MLP neurons of a small language model. Each row is named by its layer, matrix (up: input weights; down: output weights) and neuron, and shows model dimensions 256-319. Each number is 50 + 15 x the weight over its row's rms, rounded and kept within 0 to 99.
After each neuron's rows, "fires on" lists the tokens most often at its 100 highest values on Wikipedia text that the model never trained on.

L19.up1669:34 65 60 46 62 30 62 16 46 61 53 51 15 79 72 41 47 53 47 42 55 51 03 36 60 58 59 47 29 21 31 11 50 47 44 50 48 40 68 42 48 25 54 31 69 44 67 39 70 51 65 45 53 71 49 30 59 61 85 58 53 48 32 50
L19.down1669:28 47 22 42 05 45 78 46 26 57 40 41 47 65 54 47 48 38 30 35 44 80 46 55 19 29 34 28 57 56 40 33 54 79 52 59 20 23 43 70 42 36 41 73 74 25 47 62 72 47 52 22 46 42 31 38 70 79 46 71 26 48 44 37
fires on: "\n\n", " "

L19.up2220:40 35 61 60 72 32 16 29 32 53 53 58 40 52 16 29 33 61 59 56 44 43 49 65 31 62 61 66 53 62 50 50 41 90 38 78 34 18 50 41 41 60 51 43 35 84 41 37 51 50 34 34 59 70 57 58 50 33 57 54 61 56 52 40
L19.down2220:24 72 61 30 62 22 64 52 47 66 53 40 59 62 49 85 44 25 47 46 46 46 57 53 49 46 28 43 51 47 63 55 54 75 21 34 31 38 52 35 72 52 44 29 58 72 50 68 38 39 34 59 35 76 32 86 41 78 60 47 38 26 33 39
fires on: " K", " T", " up", " f", " the f"

L19.up2:72 27 60 53 57 39 35 76 45 51 27 18 41 50 31 37 39 67 53 54 59 18 52 60 53 45 55 61 65 74 42 43 51 30 31 37 51 74 33 52 53 40 54 45 25 46 41 45 50 59 74 22 41 48 74 38 32 50 53 36 33 56 57 34
L19.down2:69 47 59 34 37 35 34 43 45 51 69 50 66 69 17 33 44 54 51 57 43 77 52 57 58 66 71 31 41 42 42 50 65 48 58 43 76 48 37 37 68 71 77 62 49 22 49 39 12 67 40 41 45 59 43 56 62 53 82 46 51 52 44 58
fires on: " in", " sh", ", in", "ing in", " over"

L19.up1378:49 14 69 64 78 60 72 57 31 50 24 82 47 41 37 63 57 68 70 43 27 61 48 83 50 38 50 49 32 57 58 70 66 52 56 44 58 49 38 39 62 60 54 38 64 74 11 60 67 27 80 46 52 57 63 51 51 34 52 46 24 70 62 53
L19.down1378:66 46 31 32 27 62 52 64 43 19 60 56 86 40 38 49 56 27 42 43 39 66 82 73 47 29 73 47 31 41 56 69 55 50 53 75 45 31 41 48 31 46 56 59 39 42 46 35 65 52 60 85 68 64 76 53 48 41 66 58 58 63 45 73
fires on: " | ", "| ", ".", "- "

L19.up1289:56 22 64 53 38 14 55 44 61 50 39 37 55 39 41 45 44 62 43 59 45 66 60 43 49 47 46 58 47 42 69 54 62 52 78 45 72 53 57 42 44 47 67 19 47 38 34 55 59 64 48 42 60 89 45 36 33 47 36 06 51 34 53 52
L19.down1289:54 42 45 38 71 50 57 39 41 55 40 71 69 22 56 44 67 63 67 61 79 55 55 49 19 71 46 39 55 29 14 52 44 35 35 36 51 50 32 97 68 12 37 51 40 40 50 44 65 55 46 46 47 67 67 35 54 33 65 35 38 53 39 55
fires on: " | ", "\n", "; ", " end", "1"

L19.up542:42 51 21 54 53 60 45 39 20 48 58 48 09 45 52 57 69 39 49 38 47 68 60 53 30 48 54 55 11 65 49 41 54 45 57 57 44 48 52 33 44 56 47 40 11 48 17 47 59 65 31 60 70 61 96 42 30 29 38 37 49 60 28 61
L19.down542:51 49 51 63 25 70 41 27 50 55 36 69 37 38 58 45 41 45 52 49 43 27 27 37 67 45 38 31 42 24 64 61 51 76 47 32 65 46 51 46 53 36 25 23 49 85 47 71 27 65 67 43 53 81 31 41 51 34 40 63 30 53 44 65
fires on: " all", " over", " on", " set", " broadcast"

L19.up29:52 60 37 39 54 03 54 37 50 69 45 57 35 55 56 57 50 45 57 98 37 51 35 38 52 65 47 58 44 29 42 43 39 41 60 55 69 45 45 52 45 31 58 40 44 73 32 39 63 55 79 75 48 49 52 31 54 15 65 21 47 59 52 77
L19.down29:62 46 59 60 55 18 69 36 48 62 62 38 43 57 40 47 47 44 53 55 25 36 29 54 44 93 63 56 42 24 53 38 46 48 65 85 55 46 43 47 66 43 55 45 55 41 36 58 50 15 49 79 56 52 33 65 42 45 70 60 42 68 53 30
fires on: " M", "per", " Greg", "ion", " m"

L19.up1346:52 62 51 42 49 55 58 66 57 66 55 65 46 73 48 42 42 57 24 41 75 31 35 43 45 59 38 70 55 46 23 50 81 49 57 62 43 72 62 45 48 47 53 42 38 46 69 57 58 56 35 67 32 48 23 27 27 59 73 47 47 88 71 30
L19.down1346:38 39 58 74 48 68 41 41 34 45 63 67 27 48 38 40 48 27 49 56 62 46 45 34 24 50 57 62 22 63 27 51 21 28 27 49 58 56 48 50 55 31 69 35 37 46 48 92 44 31 22 73 45 74 69 78 50 31 32 49 33 63 53 41
fires on: " b", " r", " red", " f", " h"

L19.up577:64 63 24 45 68 59 14 72 50 61 49 64 33 37 68 20 76 34 47 63 74 32 53 29 62 55 22 58 55 75 55 40 61 96 54 55 45 72 45 52 52 42 49 42 47 41 39 43 67 35 82 45 48 47 51 09 32 81 65 76 62 44 41 42
L19.down577:69 55 78 42 56 36 54 45 49 49 75 32 55 47 56 34 71 55 52 66 58 58 33 40 23 69 51 58 62 56 33 29 69 13 60 65 54 49 43 35 43 51 29 52 26 78 33 43 66 55 54 47 39 26 32 44 39 62 66 32 33 58 66 36
fires on: " of", " in", " north"

L19.up1228:43 50 13 43 67 57 65 46 46 55 68 56 30 65 50 39 25 54 33 58 54 68 52 41 64 42 55 44 31 51 69 53 58 56 28 47 44 57 40 33 19 63 61 49 47 72 24 40 65 65 41 47 48 44 75 35 25 64 55 62 46 53 40 69
L19.down1228:33 80 36 48 44 67 37 52 33 38 36 51 54 55 36 57 35 41 74 28 46 41 43 28 46 30 47 20 57 48 45 31 48 52 41 41 45 80 51 66 69 49 50 85 83 44 82 55 53 54 56 58 55 40 60 67 51 36 23 62 22 34 37 54
fires on: " to ", " on", " ", " and ", " to", " over "

L19.up1572:27 41 66 75 64 44 77 42 59 34 63 71 29 59 47 38 38 50 44 74 48 52 60 59 46 23 60 57 22 25 57 62 63 43 62 41 45 30 48 53 59 54 48 24 38 59 39 47 51 25 59 43 43 82 39 46 67 47 64 49 28 72 49 32
L19.down1572:60 38 64 23 58 77 30 26 38 65 26 31 45 72 81 40 52 67 53 72 53 53 41 58 42 39 49 67 63 37 39 66 40 42 42 49 79 74 52 60 47 88 50 19 82 90 63 41 42 42 21 31 67 31 49 57 45 46 58 12 58 34 77 55
fires on: ".", ","

L19.up918:73 40 55 85 57 36 58 25 41 66 39 50 35 39 31 63 65 29 45 37 24 67 68 60 36 42 32 49 35 39 64 34 61 39 53 51 61 47 42 39 41 52 50 61 53 63 42 31 63 61 39 67 75 80 57 53 05 44 40 35 55 61 45 54
L19.down918:26 29 64 63 40 73 35 67 53 57 14 57 47 70 57 42 59 49 59 62 36 81 93 49 48 59 38 77 48 74 17 37 51 67 55 71 64 39 57 69 63 64 26 63 47 42 48 59 72 41 71 62 57 18 41 34 69 37 36 68 59 51 54 47
fires on: ".", "\n", " | ", " (", "\n\n"

L19.up2180:55 62 34 59 48 47 48 51 09 49 70 73 37 53 64 51 34 78 47 64 43 34 57 62 46 69 22 68 40 74 56 61 52 47 64 47 78 34 62 48 42 32 70 37 33 60 36 45 73 60 59 42 69 42 51 39 53 27 59 37 92 59 52 58
L19.down2180:66 67 50 57 69 68 41 39 46 60 41 65 44 16 45 39 19 54 63 52 47 60 60 41 65 46 49 44 31 54 31 63 60 36 60 57 51 60 44 60 66 48 55 44 56 56 46 49 55 27 52 52 28 65 50 73 51 30 48 74 39 49 70 30
fires on: " b", " that", " first", " st", " co", " which"

L19.up1422:29 55 58 67 57 58 48 25 21 49 53 51 55 60 61 49 46 56 36 78 36 47 28 55 52 28 57 61 60 34 65 94 56 68 48 50 65 48 33 64 69 56 61 70 64 39 28 42 71 55 36 35 48 83 53 38 41 77 72 23 41 44 45 32
L19.down1422:59 49 45 57 69 44 44 40 26 59 42 08 30 37 52 67 62 46 51 45 42 61 31 59 77 71 75 27 33 81 40 55 66 36 71 63 46 32 43 46 43 54 34 38 64 46 23 17 56 15 44 84 45 40 33 44 60 48 55 55 67 65 79 47
fires on: "\n", " closed", " on the"

L19.up661:60 52 69 57 76 44 39 58 69 65 24 75 68 60 52 48 49 39 48 73 42 43 46 74 38 38 64 49 50 44 63 52 40 88 27 41 52 47 51 39 39 46 56 40 35 92 31 24 45 58 68 33 58 45 65 39 52 47 37 30 39 47 42 55
L19.down661:39 66 40 43 59 66 39 86 25 70 13 68 62 41 53 66 23 45 67 50 59 63 66 52 42 55 56 45 45 49 49 38 64 37 67 42 46 45 86 37 62 57 57 67 52 90 35 54 29 61 51 52 46 64 52 48 07 45 72 50 44 59 59 64
fires on: ".", " De", "1", " &", " J.", " de"

L19.up755:34 48 31 42 47 41 43 52 30 53 50 33 43 47 30 52 50 32 47 49 61 47 50 52 42 52 24 69 26 65 53 54 64 34 60 34 78 54 59 16 33 13 52 44 42 54 52 39 55 55 30 80 80 89 45 52 35 55 54 54 50 82 59 52
L19.down755:36 53 43 57 60 33 53 80 46 80 48 36 59 38 31 53 54 08 31 52 43 54 27 21 60 44 51 47 72 45 48 32 36 53 51 43 13 57 38 50 44 40 02 45 84 27 34 53 44 65 64 47 73 36 65 43 72 51 39 60 48 56 46 78
fires on: "\n\n", "\n", " most", " ass"

L19.up1998:64 50 62 41 61 38 38 48 50 47 30 73 46 40 45 30 59 49 14 40 65 36 53 73 37 23 60 72 64 54 78 75 77 48 55 48 53 75 33 41 55 65 28 64 51 59 31 64 58 79 73 59 49 57 80 12 45 49 61 57 56 63 42 41
L19.down1998:54 38 69 17 48 45 71 49 45 32 45 30 57 41 47 66 52 75 73 66 73 65 46 30 20 53 54 47 21 47 81 58 87 43 63 61 24 28 54 46 52 34 49 40 43 73 51 76 62 61 31 43 35 33 44 31 38 42 35 47 45 36 55 73
fires on: " en", " per", " re", "2", " De", " de"

L19.up128:37 44 52 47 25 41 50 66 46 48 75 37 30 35 21 39 43 71 57 35 38 48 45 68 63 60 38 48 70 60 18 63 44 64 60 45 72 66 43 35 51 40 50 55 63 56 67 62 51 52 57 39 45 80 49 46 29 36 64 47 59 69 33 49
L19.down128:45 47 61 48 55 45 70 41 68 51 65 75 42 70 26 83 43 48 60 27 51 60 46 76 51 62 63 64 34 66 49 55 74 59 42 37 66 79 70 61 86 56 52 51 52 45 61 49 35 43 67 51 47 51 53 51 54 52 32 61 48 65 36 46
fires on: " s", " S", " and s", " a s", " the s", ", s"

L19.up92:32 41 65 68 55 55 67 38 58 63 51 54 68 69 66 35 40 54 30 55 59 50 67 50 52 51 51 42 69 78 60 69 77 50 99 60 70 20 42 75 45 58 63 71 38 49 39 35 64 75 30 76 36 40 56 48 29 32 36 46 49 64 44 40
L19.down92:64 56 69 46 33 39 63 67 46 63 65 20 58 52 64 71 47 60 42 78 40 61 62 37 60 41 43 22 55 60 59 38 53 53 26 54 46 34 54 71 60 48 78 54 46 80 47 64 50 51 45 50 25 24 55 28 60 71 52 42 40 41 50 34
fires on: "\n", " co-", " re-", " Co-", " opened"

L19.up1853:38 55 32 38 47 33 57 60 60 55 49 63 59 53 58 47 67 62 47 53 57 60 59 23 40 26 30 45 28 20 62 56 38 39 58 30 44 63 45 58 32 56 48 60 58 55 39 35 59 71 82 62 43 80 67 47 43 21 73 56 40 43 29 32
L19.down1853:54 43 11 16 19 61 61 60 27 57 47 32 52 60 42 83 49 55 51 73 24 48 59 56 28 53 60 47 67 24 71 42 52 38 57 23 56 41 20 42 27 58 55 50 54 73 31 68 52 74 33 55 61 70 91 27 41 34 59 25 46 46 42 61
fires on: ".", "st", "c"

L19.up463:65 59 29 57 50 40 53 15 52 57 64 65 39 35 89 43 65 70 58 77 72 39 38 70 26 36 50 68 30 55 55 54 56 29 64 51 57 53 63 42 48 13 83 34 67 85 55 55 49 40 38 54 70 34 31 25 43 58 51 53 50 35 53 61
L19.down463:76 36 47 42 59 33 54 57 52 30 56 85 38 44 61 50 60 59 56 54 49 67 26 36 51 30 43 78 71 58 59 49 55 35 62 62 31 51 75 58 65 50 51 19 47 63 40 73 57 26 57 48 37 45 33 40 48 21 50 41 36 39 75 51
fires on: " N", " M", "- M"